Weights of a small GPT-style language model, trained from scratch on English Wikipedia: width 192, a variant of Adam for these matrices.
MLP neurons of a small language model. Each row is named by its layer, matrix (gate and up: input weights) and neuron, and shows model dimensions 0-191. Each number is 500 + 25 x the weight over its row's rms, rounded and kept within 0 to 999. Numbers have three digits each. A neuron's up and down rows have the sign that makes its largest values positive.
Before each neuron's rows, "fires in" lists the words (lower case) most often at its 100 highest values on Wikipedia text that the model never trained on.

fires in: "record", "debut", "appearances", "appearance", "first", "signed"
L4.gate416:531496552547520476513536514499517530528497461518477504477519488543437513473480495502489496483453506492527534477497461517497522522461522501514492467501474491490465478486501539539502472507435536504552492511539490484530487508511502484490480458515531471489473509576490524525486499481487489503497511547487518520544508490453514488514511511467498470480497480494507531492492524501525471552464516497506464472487472530503475526492511523488510487494492561493472532483496504570513494534472498456488505541515503503525500491501493472513524526538481477541541526483492476468485523512525505468
L4.up416:489532516514506537501521523469492487461482500467484492494533480515498485472521463493484512495518455521505504481466505466499499571455507497509526488525494541501477521465512503491485485477507506561520539482539489473467536476489542423495474511457527494523527511545497515500485481504499479519478501535520486529516504547504488524532550474472497539523524498529447488469544478454557496507487529481487463498462511445500523525520510501493501499490511520519473485452492501518523487489486522483478488508502509533520510456465499510504545490527509504496506486505552466468533485483462503471

fires in: "of", "floor"
L9.gate88:483490462526479501513546478495517470489463494524497479500493494483492490511491532512519492514498490480485505530468556488480536539541510487492460482506508477486474532519492502507489533531488500460486515524462500555493467504478530486568490494528523520489470498500532528497485503501528494524530511526522534478503527473511473540524437547517508483531499531525493547491476513484466510520495490485507488488535531494482495490534550490492485504526498472451516525535495499511521463475472504466535498483450493413500473444506455487501510466524530499479469516465502486469504464492509500453
L9.up88:534519573521514464516559482462503553491499522501482513535492497489482510472498453516515473468516501484522454542535525517492547510481458500497477481562529525438484498481513464471489470511485478497506481455532486541485514499520490516494522505472446507498486481503481474457472493529508507530490505485479490529467496511508524471457509501510457485485506484521479512515524486499521506529545488488465477471467472534520506491495526511522510504471489502458516489480465523504470526477491483483558502522500522501528469500503503472499481539446481448522523524502534533484495481499482525475

fires in: "who", "she"
L9.gate246:470493578491487513503515452506538502512463539521496532524531551492558520482494499519475500510507499529499556486536456471503549481454482481514477506483515519515504488532491516539521483496449528491484566429519466497476493481497461510516570485521534498469554464535499512494459522516518444542514491506495511504518504518520472452492540479493490462523471496479510494526468473509505483497478495491518506479476496502521503508508487513515488504523467495511513492484478505489512519480487496490499507445498515467526528512455508532482489534538510514481495509509513485511474508518516485528
L9.up246:469494492534505532482520502477488462518498511477526494529498476505538511532511511516499534530545515496496433514525503502456533505489451559563467516536509514562528484513494474489504499490519516491495511504509493530511493467491517512480478533501540518493498497432474499445473506507483539474489514501471510510510487492490471518460487511537493467499494496521510525469531509501521499466541481498489514492481485486514472477452469543479488478491506506488504514540495490505532529507477459470511485499514547555493488487549515491510525520482534533516475524485467509561511549468529552518

fires in: "music", "film", "art", "industry", "australian"
L4.gate195:523519495462499491481526541447476485521513506518484487463504536493490522491473502490456472492521502498492467502498554475519450487465515471488494502503502514470459473496502485481509490515495491519480548524484442479493507510526480495550518520477504513510457537490490474513574483513512497498521523509452529490462528530495532505483501502496471521502499476476492506473494484488480486495508439543513509486511505452501513482477498470523491523522493480493508483499508492502545542522499445537427533504510466515498502535473429479464513471528498478520517509458495475491548457542515521517
L4.up195:493496540477477478491498509486509487530468469535476468462535519505491488499529524476474479467483502513521515501476497505551519487461462503530497493467515493508486516476492508477481462522525526468483509581498473459515505479527489523500488474513502463507510532506465507551481512481476471519462544490502540520493521531494533516491522496523529533507495521482525481526477488462469492503499469470499458514502497441519520488486526521466521496488508495476486479498534452551503508508507524493541481488462464486473567525502504514449473484566506538480504536479520486531497512474551493528

fires in: "from", "by", "allowing", "at"
L3.gate228:474474485488532492512514522466478493538537487522501493515555495495532540449556477482505471471522552478540464489491512460545492490479439505507498482478506485519537542503481522524501498507480515527519520491525477500558470503477514538431553500507521509477513529461507527484524525504504494475497490460523514501511514498505493524503492508543501543534505445486506515470483545476541505516529507552516495519507494516507517490546516494518480481533485507489484516504507527444520513496478535492530503487480506513486502520461517526479519499565513463524497479478468525542505510503472516506
L3.up228:516495551499492470460529536516475513494525514523490486509520509524505529522475532505493465499498463501494526445515526477518503525483453485524524500537497461494510486535495550508507515531522536500507532548491495499539442519488480463464509493480538477531489507501484503552461519465491483534492468524527522482513499557518494482487519546507530444496504492515540492509509543510539516502511470489518474486526524534503542508506518488499487492465499503499527530531478525531548527479494501476518504514502465550538500488536531462482484473518499542514490549504508487523485500463559487474

fires in: "who", "career", "name", "however", "character", "but"
L2.gate379:498490557518518471515503511490494486501463498489500561473529495493486519452527455493512484480507517490494525469482503528533515488470530492542508507515491492540497494522504546509522506480463503535512511418530518534520478479470493524494584461504502498484536533502469460487480522505524503520492478508497525515561499527515505474486509498504502479517502465494479522508469464468544444512525492476489509488491500520513506495532490440488489514505489516513439534498517528498514484514488482516441506522479486537507512453535498481466506509516532484459513475477508512527509515536548468526
L2.up379:490487554527487532479467565437534514506474533466478539524489480510528519510508458512525526513465553479502514460457499475489528498493536528505499435516481494513529503481491543536531500458509500462493485453485487502473491485510493512519492448504507500503531499476517496521489520539484495469498465469514503497499469505522524545505481481518527506520507506520488478451503516508505473531491527525489521531518514519521487490503511470526490505470526512550493502520459530542529478492540521494496489498535530506483530513541521471523441484513516509521505438506500474550518469514497530496

fires in: "with", "to", "of", "despite"
L9.gate273:497489496467479547503486501509517513471504528518500493505496553514502489516515531553502551528480497514536488476533479513491492522489487504538494454489512536478512527523469486530480535546475507493505522484505503488499461493496537527509560522480498449489484488486520511515520455505511458506499497546483537488524490518510573549539481533494493489453518530475529488508479503525485476540527517476479484490463465523508522499474477496498496501515500498506481505480478526517501498519506489509496478524500540489534535508504526560439513504582449486487515562476507516474465492513501503527
L9.up273:564507508498484501536512498505529545482465492518528485497529492497533513449516488476480484487509487513483494502486534523509537504513515489527488483520476519496484503545496521478533543538462538539495484437523521469503486539538550474480499478480497498496496460509541505526462541475494521484510531463493508499511498540502537471462502468544516500527467485495483524522465508533501470511495511460476489474501496475468493534500490469513526517484497422461498497498515449511473474505477555492482561482493506509525492544512502496484476493458490467465509478544495497468547509499506504494

fires in: "s", "contemporary", "philippine", "japanese", "african", "greek"
L10.gate386:535483452463486469512520493486498458466504506517544524483485502520509487497487518521500497521447495503482477467495520521513480534488495468523547513522490513512456505523479528491472506512488474482475536417496495501466508483507513473502483512526519473484535461478483496474496491528526513478528425493517498499472553439455536508529509493512526473468508525506516452450533505491467521496545511523494482493525491449551508540574493513492525512506502529499487513483506496482497484523491485486492501547472494485495516523515556506516484495490515512520443507470500522512490496480508467533
L10.up386:537518540496520494474533542503517547461537490528499528518450502496446473485470497525529506462479518475496525494480470531501499476495471543522510455482533524501523478474501504480516493476488535523517505496518475452511532520500455492493519466533487534502495481490511506458529535480498488541516482503478466518492488502493487451463510479486484481535476481479479524483477526479489512464472434475515496517486490457506512520540480466533501497507470508519481505452461468470448514494529524482525537527504528443449503482478474451497471521510529485514537474509499492491490480514503493478

fires in: "university", "born", "moved", "served", "location"
L4.gate133:519514566516468522503481462502520508515483464498467522484524461473504496468496445499492478483498528521516522508502503517509563484480487505511488502493504445459482497507508543458508476528473532498517499489529520492542502488491506447529511439541531501530489495516496517465505479490491509490503439513502530486502472554499504451481491510512486482519478480509516526507496495490484425508475503469491489509503481518554478480526480545503512517458506497534480511499504493553461535508470565488438503518451530518480490475519515497479531494494460502503527478500494476484506517489529534523
L4.up133:500486462512502530528496502482508463503462527493497543514495530486514486452501440508496498550551486497505486515495532480463464499502535488490508496504487497527510492464488500476477473457545472516528555492495505471513530487505502491514529449492548481551519469498505509504509453467464495483480506467531509510492504500486483539521521472522481494542504484535488499489490497527546512517490485493482520509512521492479566496439481520499448465492474573495536544532551483493465499517513498505483502476496533520535519488508523515495534503472545478489461457512469486536493482495499494482

fires in: "later", "record", "awarded", "followed", "appointed", "appearances"
L4.gate433:451489503513473489516549483465515498509507475529479500530515511506520493486513497537497455537476506468562519499467489516531519557485522488498488444509503476506468506502523474506535454474505512526533528525533493546512499485509524489490473497516509511539489513495492491547496526485503510489545493503533491525573520489444474503485533489500517484490476456519479510479516489506484476585491516509481495489471530490500525499500518491495497460537539543547505502547465465523497500512482512467527555504492459528508519460462479493501521526512516469471513534493523475477482528497488497476
L4.up433:486499482509524438518512525500549463494515494515491542498502542491522474496541498504512508460497496492466497531518442488482496519468491478499442450459509488505484512490515526489522485517473492515504498501558516551476503525538456496493530527420565503513529474519519490486491546508498524518451513460484472512501506507477484553500511505486509507525509464504467499477510503506506505494466501533514495471486460537484516508565469487496487490531494515468516504474477510510511514476463541524533467457502512494464457491510518503498498532515510470525492493490525533485507528509493448460

fires in: "at", "carolina"
L9.gate430:503481491509481494508520487492498472497548478485516491494503521498525518485488513523524511483496489540501474490524495502514510464478468524522526538484535554514505502508472519495527523480508496490495541508473492519518536442464486519487520489455521474431505512483477530571474502493520483546458526466494453511475521479524506492505449463509459528505511520472539505471583494513508498475504492524490483550518505489518522492476524481509455484535480505517465505520501495483487530487547483479452513547525516545485522532526498520510541514534501487539522499492505534509498459449493482497
L9.up430:489468508471451482493465477505542499521520528499505477564560534480496491476495505528550539493508498494502481494488482479522492515463474490510504438528520456503480504551490523481522503501473550534546523508518552505494521500491481494486514512481483514498533490531448483490521550482486531447497528505456490536476512523524525491477526487502505471475510471476515559507530495498561476487478502498474523486494495515487536501508450485525493514518512497496502515458506526457482526508520541506518540486536512488473508461448509498465494479530510534506497503492513458502498481529526481471

fires in: "vocals", "to", "vessels", "von", "of", "on"
L6.gate222:491490484514432521549514526507491503484520508525508496522496519503540497495521490515531502529514483504501500473521519524493484517505458498549492497506480499504525509478560486523521496505487491496503500473527477493475499540461522498479500502473486488499521514501480536484447496480540498503539524549490543497513510499445506484541462484472522461527502475504490526466506443524531500521530535457525503483502523492506498523479492488490536460480503503542520522482478518502539528479455498501513531573473494569524508523497522543461532474481509523536490508456561518529474505485460511525
L6.up222:460495502504477492533487494517468491510496509508486494540493471492497488446495529502484520525471499471546497493508484488486512475508441454485509535457499484475471492493524482525499456524477521531522547456526541473490543497515473506540504511445491508440500482549483517509554551530522513517435540500499457499510553505488515543520473497506501505525496482503518525462503502489512493498494500472481498521497474464470539502450439514511481503507506485505515528495508494460450494467491488487528515483527471479500510455493515472527529515509495511499538458512509459488473505505521463522

fires in: "to", "t", "must"
L9.gate507:529512488476507467485496515456499503471492527507507502510511510522493472546513553509505463525500521533522512460465511503472500486476467464517492520481515508498524520474530499467465520504515492477486526521542484536507479497452513501429515474556500489530495549441482477508480495516503488534494484485439473515527517514498455466524485477470499496515475473500483500537539494525504518520532514556525519520480524510508457492537560414495492499486480523506495509503506523471531535494480500494508473540499463548528510490492505484469487501508490529522469526510467495520533531479477519503
L9.up507:548512513533514527477543540460505504476486497472476506495535526491484491508546506493468469502503469485492514483506479524517484513453533510528466514485436465515499505498538515461506477503494485525487486485528492518477486509488525486463500494514478492529478490479478484531514481451511464482542530493477474487496497512497536517504555468460454493492491476500486515517514546538555518556554514534540513510520513467539511526532509489483498478474514516502526505477495520488551517536466470511531483534521518505468505533537531447475489484506495542497530476512521523506489475447495494466

fires in: "s", "japanese", "of", "chinese", "african"
L9.gate429:501515520485511429488502518496518534500554496491524499540509518525518492469483494517507502525478485476532500529492546505522517527479504492523511505530521474483499501484536458542487514505517528440467526455545502553477496502486559487511483481477480454558548492519475476493557488517494515487527475481489514507465469504508471473498491474487535501475502511459467528467496539497502503463521516504510506491517500467568481546518499497502515483504484497510492496470496497512473511502534541484488515549493466521515481497519484493499484511507489540503427538492504529477481538507488535448
L9.up429:511488503487500497525472546486470494484483508550504543499450469511479477522490524515458460502510484512484488510469482526519514513499491504481488471478486490493539541519491514531467467495507485492487544491490482487500472496483500485546416473518455479552588531453508499501494507508502492513502517511535517541490504457465510513536494513520530504511467496500495516493477534511427490516538529526526476494510497522508502529518484495494522492510520505536526515534530480519522478481531511504522497488450489490530476503511522528536553536446515509498506484447509484474524486526509489547

fires in: "released", "label", "download", "labour", "single", "release"
L3.gate284:471481487478462505514487498534554485444537505499527527489493514481540511498515527446533522504483449505521464493541542479496492496502461500459512494494538493541499514525515581527492510481507512520499490516514489512485498486525495457474542493421523483541484532530499481529453506481493473506493496500529530546523528494454530536511495533532507508471534475543480480484544474508471494480506490543509484475522470459520523472483469543450499457480495509475519496523501483497486517523497504498524507514469496485477474483497507484505526520519481471507469499483525521499494501464535514505
L3.up284:529479549526466536491510515491512483478503477461546473447513516504542464513499486506473539478495508522501515531493523490462536497500531529462518500496518492524528488494502530529499509468552496472553495523506518503510485487537482495474456528522527571517502510531507518558529545540468538488520513499469524486502474486449496490462507484498507515474518520515545525526472498478499476461506522480509490507512496491479500517453514525489495523503500518477480513508458504520478536465484536499472549504476460523486493459518508491483536450483475483475519451490468528485524510460518486517

fires in: "in", "of", "is", "atlanta", "preceded"
L11.gate318:482441455506514484557476510537560484525518521525502504528516469513533542512481504499473498479497546515516493474514520510469557487526484503481449503459539505528510467450487518470521498508457555500497537493507491544472528495565498520481471529476538474508484503515525506513487512527487520523467440511513459502507519496547510482497472501512522540522494507510528504524472511514497523464486508508459519494514528514504512522470472506533469484529436474503534519490497462518483536508499469524488500503509491482497526502496475533528509520504498508480491467527495514452534515462522504511
L11.up318:509505486473511489512495512508507546477528488541502513488496476504478480467505499519493476505506555519507521481516505467506480547495525487494464440486493507515548519539523550492507467513500513458467505525506511501483516446510507531521467513520516506476480495471461490479488524468509494480486499519474479535489524492517500599521472487520517520458516525437488516522500471480483457534497501476505498570487517511483507505515484477507491534508520491506526533436455488468479508516460519520484508479495463462487497462488484515519491444526501469530452476483495498488500492552515470487

fires in: "and", "club", "them", "to", "helped", "teams"
L4.gate337:551503487491536533496482498514502537463501480502517490520496500496501513501510460469509483490525500533487478486493505457480485513498547494525492516507524478537493471475487515527493580466510474524490489491510439501466503437454481473481559510496501470486494457495564493488491501539523454494540507483523498504520489458502506514529487527501456532521488476524484481513509450505511523494541549512499488457531488480507502504478536519519471487522513524464540527530493535466505483521510461510519517495469524487467526524506502479491529486515480485502493474514479544450477483454451483489
L4.up337:508463541506440536491480524510489496494494542498509481489466494504498511490499501557485453548484508530502526488524448485421507501486506487479469506511482491507473445485520532469485547487516536499492502458504504527533495538514510477485481499443481449525545482521539479500476507509509517517499511494470459505486485540495473497492479499505489460514517528540526486478531478520526470464486510476516520513468523492485457489489498497509521479522467456514472510515490510477493523487486491543472520518497520555516515471460514465520522456514549502494529489524516503459527523542471524493

fires in: "well", "by", "at", "along", "century"
L3.gate480:481501458484474524466497453509488509485478514500470457508492495526526473479496479482489512517532500495500459522484526492496532508496496463492498488500528517521556470491536495525503533483494507517505534467479495493526492504473524514517536508502540532518451512486526507466523521464465472473497479483526440503495494464477513537478446511528502560474515479526425490487533541517538471471526506574465510484478542507508503464508500493528491490515514516487494492513492497475503515521510482524498504482501492480474435499501486516527488503490482456519538441508464491445525486539469480509
L3.up480:500525482480541521480515459522512502477491519494515503479516457501553526504474540480470469514503478549479470462540479469519503509533514475479506458471515521520523480491524467488530534501527522499453485522521518508503529485484505458506482518495486534517509491482543529499460492463481434527493495478514492525527518468488480469516482546515515478502492475540510499476533516464527520491502518484472476528511516446481527524477485482471464506533497492432493478515483519498449520544533520514459490538455487455488506517467495470478518474504502486507454452511512480508506539494496482477

fires in: "club", "station", "business", "offs", "officer", "playoffs"
L3.gate188:449466524494426516507468477521520487505483512497515537456450505498484517498538534488484478529486483501546463513503481523510532522507509499492466472509491484510475481513461477524490523523468531536499508490498526521530514489495517466469492547493510494514526495543517489495490492499450492493464434511498482492502507537534528511503480497512516439508503484491475491520506520446481490487497483506543492511474514492446514493492512548475549511475501466462511511507504497513493519519477567519475502512456447510497498467498476508434488505528470549523534488518472518512542509468519474505
L3.up188:532515499546523480479497501484526512501506470513498463525483506511492480480496484488468488505480526488527456505493487476468476523436487495505519527459470489499504528477466505516471522467479496506484497504498454499522493492423435486532520484512538545478527485483475477503515496519511519511538500516515521507514457460524547492496454522537487580544519502532500478534460467543508489498509521512505494495513475478508510455493477504486481492530523504490509513520497516492503476466497471476532470525485523489479497492518496489533521546505493488470528470483560503457442512485488478438

fires in: "would", "will", "could", "released", "release"
L4.gate164:502466538506494469481552550511549506485528496508498499499502523508495493459487559467454473489453502511525461488493494526481463519437454493504525510511528483497520564508464522504515493548503541505475500539517485467532500476499507529468519500477513527569510504524499495489486520524475500497493466517502524506567482512472560504534477506524471475506502447539501472512473478542508457517497476461494482507480480486507493493461485480490507499509517458483513516529526478490506524508473475465494486531518509501458522472502509525501544520500514514455495500476514544471514523495490494492
L4.up164:519509488494532479485535486480525491530499498504464516518523534568474510480484500517498468559465540517510530533503491484529541519517522504460490538548519540488468507469482476488545498528536473540526458486548491508462518483547541479498526520469494505550558500467501521507463524457515487478484513521473521462514524469448506512513517523509498536506523500527519505501468493510463511497519482523508503527473514508531484493504497485496488460483507486486528522451469456507482538470470513507518495506505516489459528509440465499493533476498534499463495465514486522504485514486484494508

fires in: "with", "single", "on", "new", "by", "drive"
L4.gate246:494505488539506533498525511503521491521540477522473489516556493499482503449467493492546542495525476498516524517481478483467474464509461476487540524473489465455515522496523524535486549485484500559501481515521544460481495502490464510516480542513518487489489509506480526515502514523506505456529505546506527519514488501513549487502456531496499519498474526470527515537526486491514485505499476455543495521499512506489507453501487458518509504535442537469490513493482497497523476496499451496557499489462482461520458452519493477487497482497518508474455508492514506452479448480546505512
L4.up246:444514481491482498495465518478518525511554535488478456484514530505475496512496501507493532551506454450502487486508519491502522492520509492515548511487499524536479493492504529500537486488523476465480496494522517479492518460490460485504548509489483500503489484480490464504456503499502491496524524466509508508496481445480542509549486502502482514451544493491466508537519506481505513478501537526538514511512516488519538483554518479495482509554511513479508481509494575469460445514500483487548493486500487468498534455457474516481480522430499487528526535489549484471491493504507488458

fires in: "from", "in", "of"
L4.gate29:478493455502525461505521473471482487463495511561496499502556510487467571469554484517519490528549508516510534510457546507506469533535530512511484539494497511522494490525492511519497551503501494514501517511490505543470512491489501503512485549515459495489557513488477510514541469500499492474521512474502502515498462459492512531541457480479524537545480537524486462515512484542459491534526472524508519526465518467464485479459496474476477503523472516513519521564504480483464503465481478490522506506479496524527494533488487490463521515481499474528486466485482517525509501485526509509
L4.up29:524510474466524480503442509503495508499505533492570531505481446495516522470501482462496481500501498547464542480540527478447517487505511522472473489473474541501489484498502508506504543526508495537490498479490510490458502531525518533498499498438508521482531510478509541515453481493547528471458504539465458451493528502526466514504487525527491522522484499506500515509487479499548487472499466510467471491500482514480496481514547483512480514553466496492504509503509493469516501527511523542428480496494467569525509474479509500529507514474520486531477487518471518485540508504480487483

fires in: "which", "club", "station", "school"
L2.gate192:506504480495492436483485483503500497514476511482507538501503496538494487478512530509464468519454477526504511471521510496534491505520466537497491529518546544487507532481518512491504542500492490521500517503512485521534449510502486515423507476436532478569570524456479472472492510481447498469509461514522510519516511553504551476490500503523520470500517509513489500488503575485500513502513505523485501501485526503501513496531543512518552467538501507490524512487493539502458479510505492465524476483476469535535489534482521488485509504560511494497481542470502525492497499513525499507
L2.up192:544480530494520542472548528491463479452497467512470550518518517492488533517506442497477504516537501492525486506475499503490487527505533467512467491479487530459492500474460497508516522505538523519485461495469473501511531506515515489476553505489549483469484533485456570499512519492481497471531475521486502511508506526514512506503466527517505491522485465510504495569514481495502547505516518521491489488486496516495486461521531485493532460500450483519485511470504450539535485484500517494496491456492553494481493447511490463481486510530478556511488522503490541527548511508534528491

fires in: "in", "on"
L9.gate238:514520484468492500507477480463478521469491517525534471522489513455483507522556513517478437533506460502484546505529460498519496514492469476487482507446523472515500513496504489480541550524527520500490468460484504508505525487443521496561490565508502529509512530514514513482512503483514512491518532499493544468509476478522458470522470482460479489545494459461504469516470480530471455511508517500484487494508475517494503450511483485490495528503513489531504529472449537512507499519477493521510488540491533548480487469481507516475520484515475492533525461501472533528527545520514473504
L9.up238:423511475538502461507501516479466450519511483498495528441470483492461494465533555476525464505481493490468517483510497496479498529479486533482484514547527529511541518509490490495513487507503549509465494497498489540534483491510444525530502533453515527531508481526531483517541499494511502474507493503497481473487533496477498517487469471497521499533509487514506498446494480529456501548483468476484491465485509501464551502554522478511501485483482510475514530479506504464489532528498488500495497502489445525494462447530524482502547483506508559489513526504525497508512502497544490462

fires in: "number", "that", "actress", "by", "us", "type"
L4.gate141:495454533532469480517463512540506527482518489523477502471506504508511496495472536510472554562485443482560500502475508485497482513441468461493524520460491475502497494487481531499519514509465518505487513522510496478498475482539476544490511495515462505503489505528470481534470523531469466500515513560548575529531452539509499467539502485474525515494509497500487463526497489548498506558489463466524499458493508499499507458507477511511475482475442515514485495501499512507519500485501462483529487507506490489533515455519504495497481505512475541497491499497535476502514477518514460530
L4.up141:525505492514545550494505476522503489495475507501451532512492451522479492486485479513494517526547498523501482502543508504554476452519494472490505544480455475472506456507487532522500484515459497511559459491492535487531495514503482486507484491487476539507512499460512537535488500513487473522495488506539458483521503468517483520506507505502485485497518524487469488508483507487518520503495477506510532506542478545487526506467442518522506496509517531527482502452526498528454517434543513532499527520468527489533546522519508489481499456522503475525498458512494456488469501546519443543

fires in: "of", "chief", "is", "bronze", "silver", "as"
L10.gate135:518532516491531446503495507505525481498462489530493537528461472541495490449495490470513544484457480465513490555521491517489468493510484552474538492481480501501519509508525485497541489484497513512499494509519506530488480486537505497544505506527495498560496484486471500502484543508499461533490471481513500501492540510493577472509523438501544539510494462491494499510519554488505468487493476435492481480526465455541547526487509483494526515507516517485505504457481523483471502520514517494480533464495503533529467538548542508501489484473486503516518524486551493487504495478506525488
L10.up135:514488553528500528507554518549476502512527482508507496498557508522498503493484450501495542519492493507500536499537476528496503483507515461550501515489487519471509537485486468506504472492464536499546507499503508516557495490527502504496487508494507509516522485446485509532537499433537493483457516487512514474508492488559507467483511504550508463543488492538500479499530537543471539500533509497521520513507508504452561489506492513483515502530488514534482472498511465505480513478568498483463488527490488452516539498496499547463500501486452530489520509509497483490483493470546534499

fires in: "music", "film", "year", "language", "office"
L3.gate473:518503496500452461490558498536506484480515465513498489502499496468495488514527455485498473529476477550476473504491493464528460517488516472484503557450455458488468507503495460465452465474470498511491505508495457476466497504517481491512499464513512484454531513484529522517523489520497511508470466491489503512472454562478516482503469478483478510469487502493504527518490436460506537536475484510477481453495468435489506490545534490495522533483514508496480480509500479531492549508548505504517486501473480537476528506548480506499496529548489487469490488478499500531486486485506534497
L3.up473:510494490540485515484496511517512530522467488432495509514470437476507487478512501502453522476480497534498491537534501531470484472468545482462519526493474498479493523476479496470500522507523465528513503478458496458495505449511525507540484494516492499514504525455493473505539520586487480492513519541486505486480483514515511484492529476530448505484466534536525530495494469513504476532476495501496460508507489519496520490514550488528504518493536484514507489480458467500547459488499510500510454471518550509437515493495513468513483526519462520488466488487540489486478464517503546512

fires in: "of", "both"
L11.gate146:500521529489472497490470502502522558510513466490467515505529526508498480472522509480519493509503506439557510515496524507548510516493534499520492467500476493474532506466524507495521493505478516486484526514533446532484523491502496513513501522499517500476477528466479470499518495546493540541520476485524484451457481510487540453481491462497497494484470486534504544515485498504490479507484512491530533479489519478497501487497535504550510486507485476526516522475545519491474509586498523511459471507492507489489477543577513518510541491523527503508515519518507557431489517446498483525
L11.up146:527497524482514501479503546504505500520496490535502553489450503518496525479521492513494494505519486471522513524445523528482490473528529456531461482504519522482489482465517517471528478484464550506515500535485488495504470506506542514516441502491521514513521539528471461510515503486505486517518496487490530466524498502491506454511471525496503518548481528520481556500525537541470547499531518502474534479511445495478503506500515458519539494433519537472506515498501487522510490521531505468474489497489513483494459451533525497474505491494541522535531503514525496449446441483474495489

fires in: "of", "the", "floating"
L4.gate80:521496490527514517496538501522472468442489507512513524475535474516536508514475500495471496471514544526523535471432482506473463562486525532495496474522492497466509529511501470505504490535478491488514465527479486494477517526477517538527467522494535519505485536513563489553498520496528516498467530469515505522513481515483475542509499503502499519531443480518529459510460458476493532476482531490504477487523461497532520461476537493492532516505493509502498499520478427517513514551469488483451503487486476478519475462476520493540500506501517491523484521507489502469514477518479549495
L4.up80:499501477515501543478500512509483500500480496507503437505531507522467475522516529512502417501496548461505490491469523486502483501510532473491524482479475507516477512478473442514481433516518487491514500510504510472505524469460511497542456481535511466501496500483515504461512496505493525534551538494514529472519473417485465513505499527486477560497483515505495494492449498494483529484466536498508524499472525462505502521472527503504488486528526498495523511516503496484520479507503499499472507465477510478466522475470457482478524489442512482510518528479517528435502491527457503440

fires in: "use", "role", "number", "active", "actress", "act"
L2.gate38:500485550502484524485523506508534519519550478455483490491476462504546504487495469502483542487490459474519471513492460516464458508442517504547501456533475490472526486526497519496539483512525531531509484473539512456524488528505540504485502492498504499528474489535490497568488475543500486497571491486488500496516490477470485524491466517509461489500499482522451495524516486490535452514479511532480499485501517518518514480471467531498549522500512496487491541502491519527493467483512511495494498548497503516539497449532474492477476472480521510494488464482552453541494502505511452480
L2.up38:479490493555505477477499507507512466489485483503459533471524500496503525461547499509482531519482474542507469514503490465506482496495523510505496505512467499489511536511518486525478539482491498467572528533564503527513497553514507501510502469481497477529486526550501518522475452528490486512494485483538519539532505534479521510534511510466488508464511506500505480507484547499532452562511508508473464489477548475500500466517503549482522521491505512484516525561558542499458498525513508509520503458509474525566482476515484502495532494508539496489532479487488511496488536467507477509

fires in: "of"
L9.gate344:524444499501478503503499504512455482497535510531487514480524518546508458498436519506468521496479519505515506574438500486533518494495480523483549517535516477470531520494486525510492509510514528516477561528497488532527525509482494518495469526495538500522495532469556506487508501502513479537493488481475504544471491503490496499469494483521486457499468504512480484464533506458489518500491520493484520483514499507481505522478497495585514463500478529527497522532475487528509537505534492486446530514490508467520512470533506533476501471518506496528535519474500501499486448558536508541
L9.up344:483504521496540465496473470476488504474534522490481482518470514475486493466521502479458461509472496463528484519512491506515507521509490520487520487517474537506520541510550532502514457478504488480481442495493460470541452474517537499471493478508506485515470472516511482516468496480498497501490500474565497532524527487523522503518519511480489490504494495533492457451532515501469490483524486479504532443495495472472534470518536531461497505473491515502542550468517498440483479437491491492520477478493530511491536528516514478470527492458458496556538533494497550501464497513515518495

fires in: "to"
L7.gate187:500470492487468493541513516522550496522514495493506475468497499545465506508530491534570511491488488553532526487480495485493513477472506522511515528524541473466522491500517536492497474507508491569448524522520486521505501516525517502457499509521457496496516494475513505496497503542509497484515477528462494493537522517493511489467500475502474524505455503495520485503476513481542494502456512477507509499427533489513459512437469516519526458468445514544494512526476522461474527489459517538483488499497507528525551511527486478515519488496449476457529515536489504476527498487480469517
L7.up187:498443512522492523485524481465496469459502502487473462490492534477478525519529510495506494459506522503552489484502528478501466493498492495472511467482480523488479518518557447507465457489510506539541447503500465499523518461515521525501541483501523478515472531499497507417515527469485521486499493475490527507497492500504489533496460513516453491481490438510523435471477487506499511534506495536509516502471507468535502486498494519453491510494502489511528498529485478463534497507468491512448493487494499474488478481459517447482470512461477539503514502494482484466527486488428482496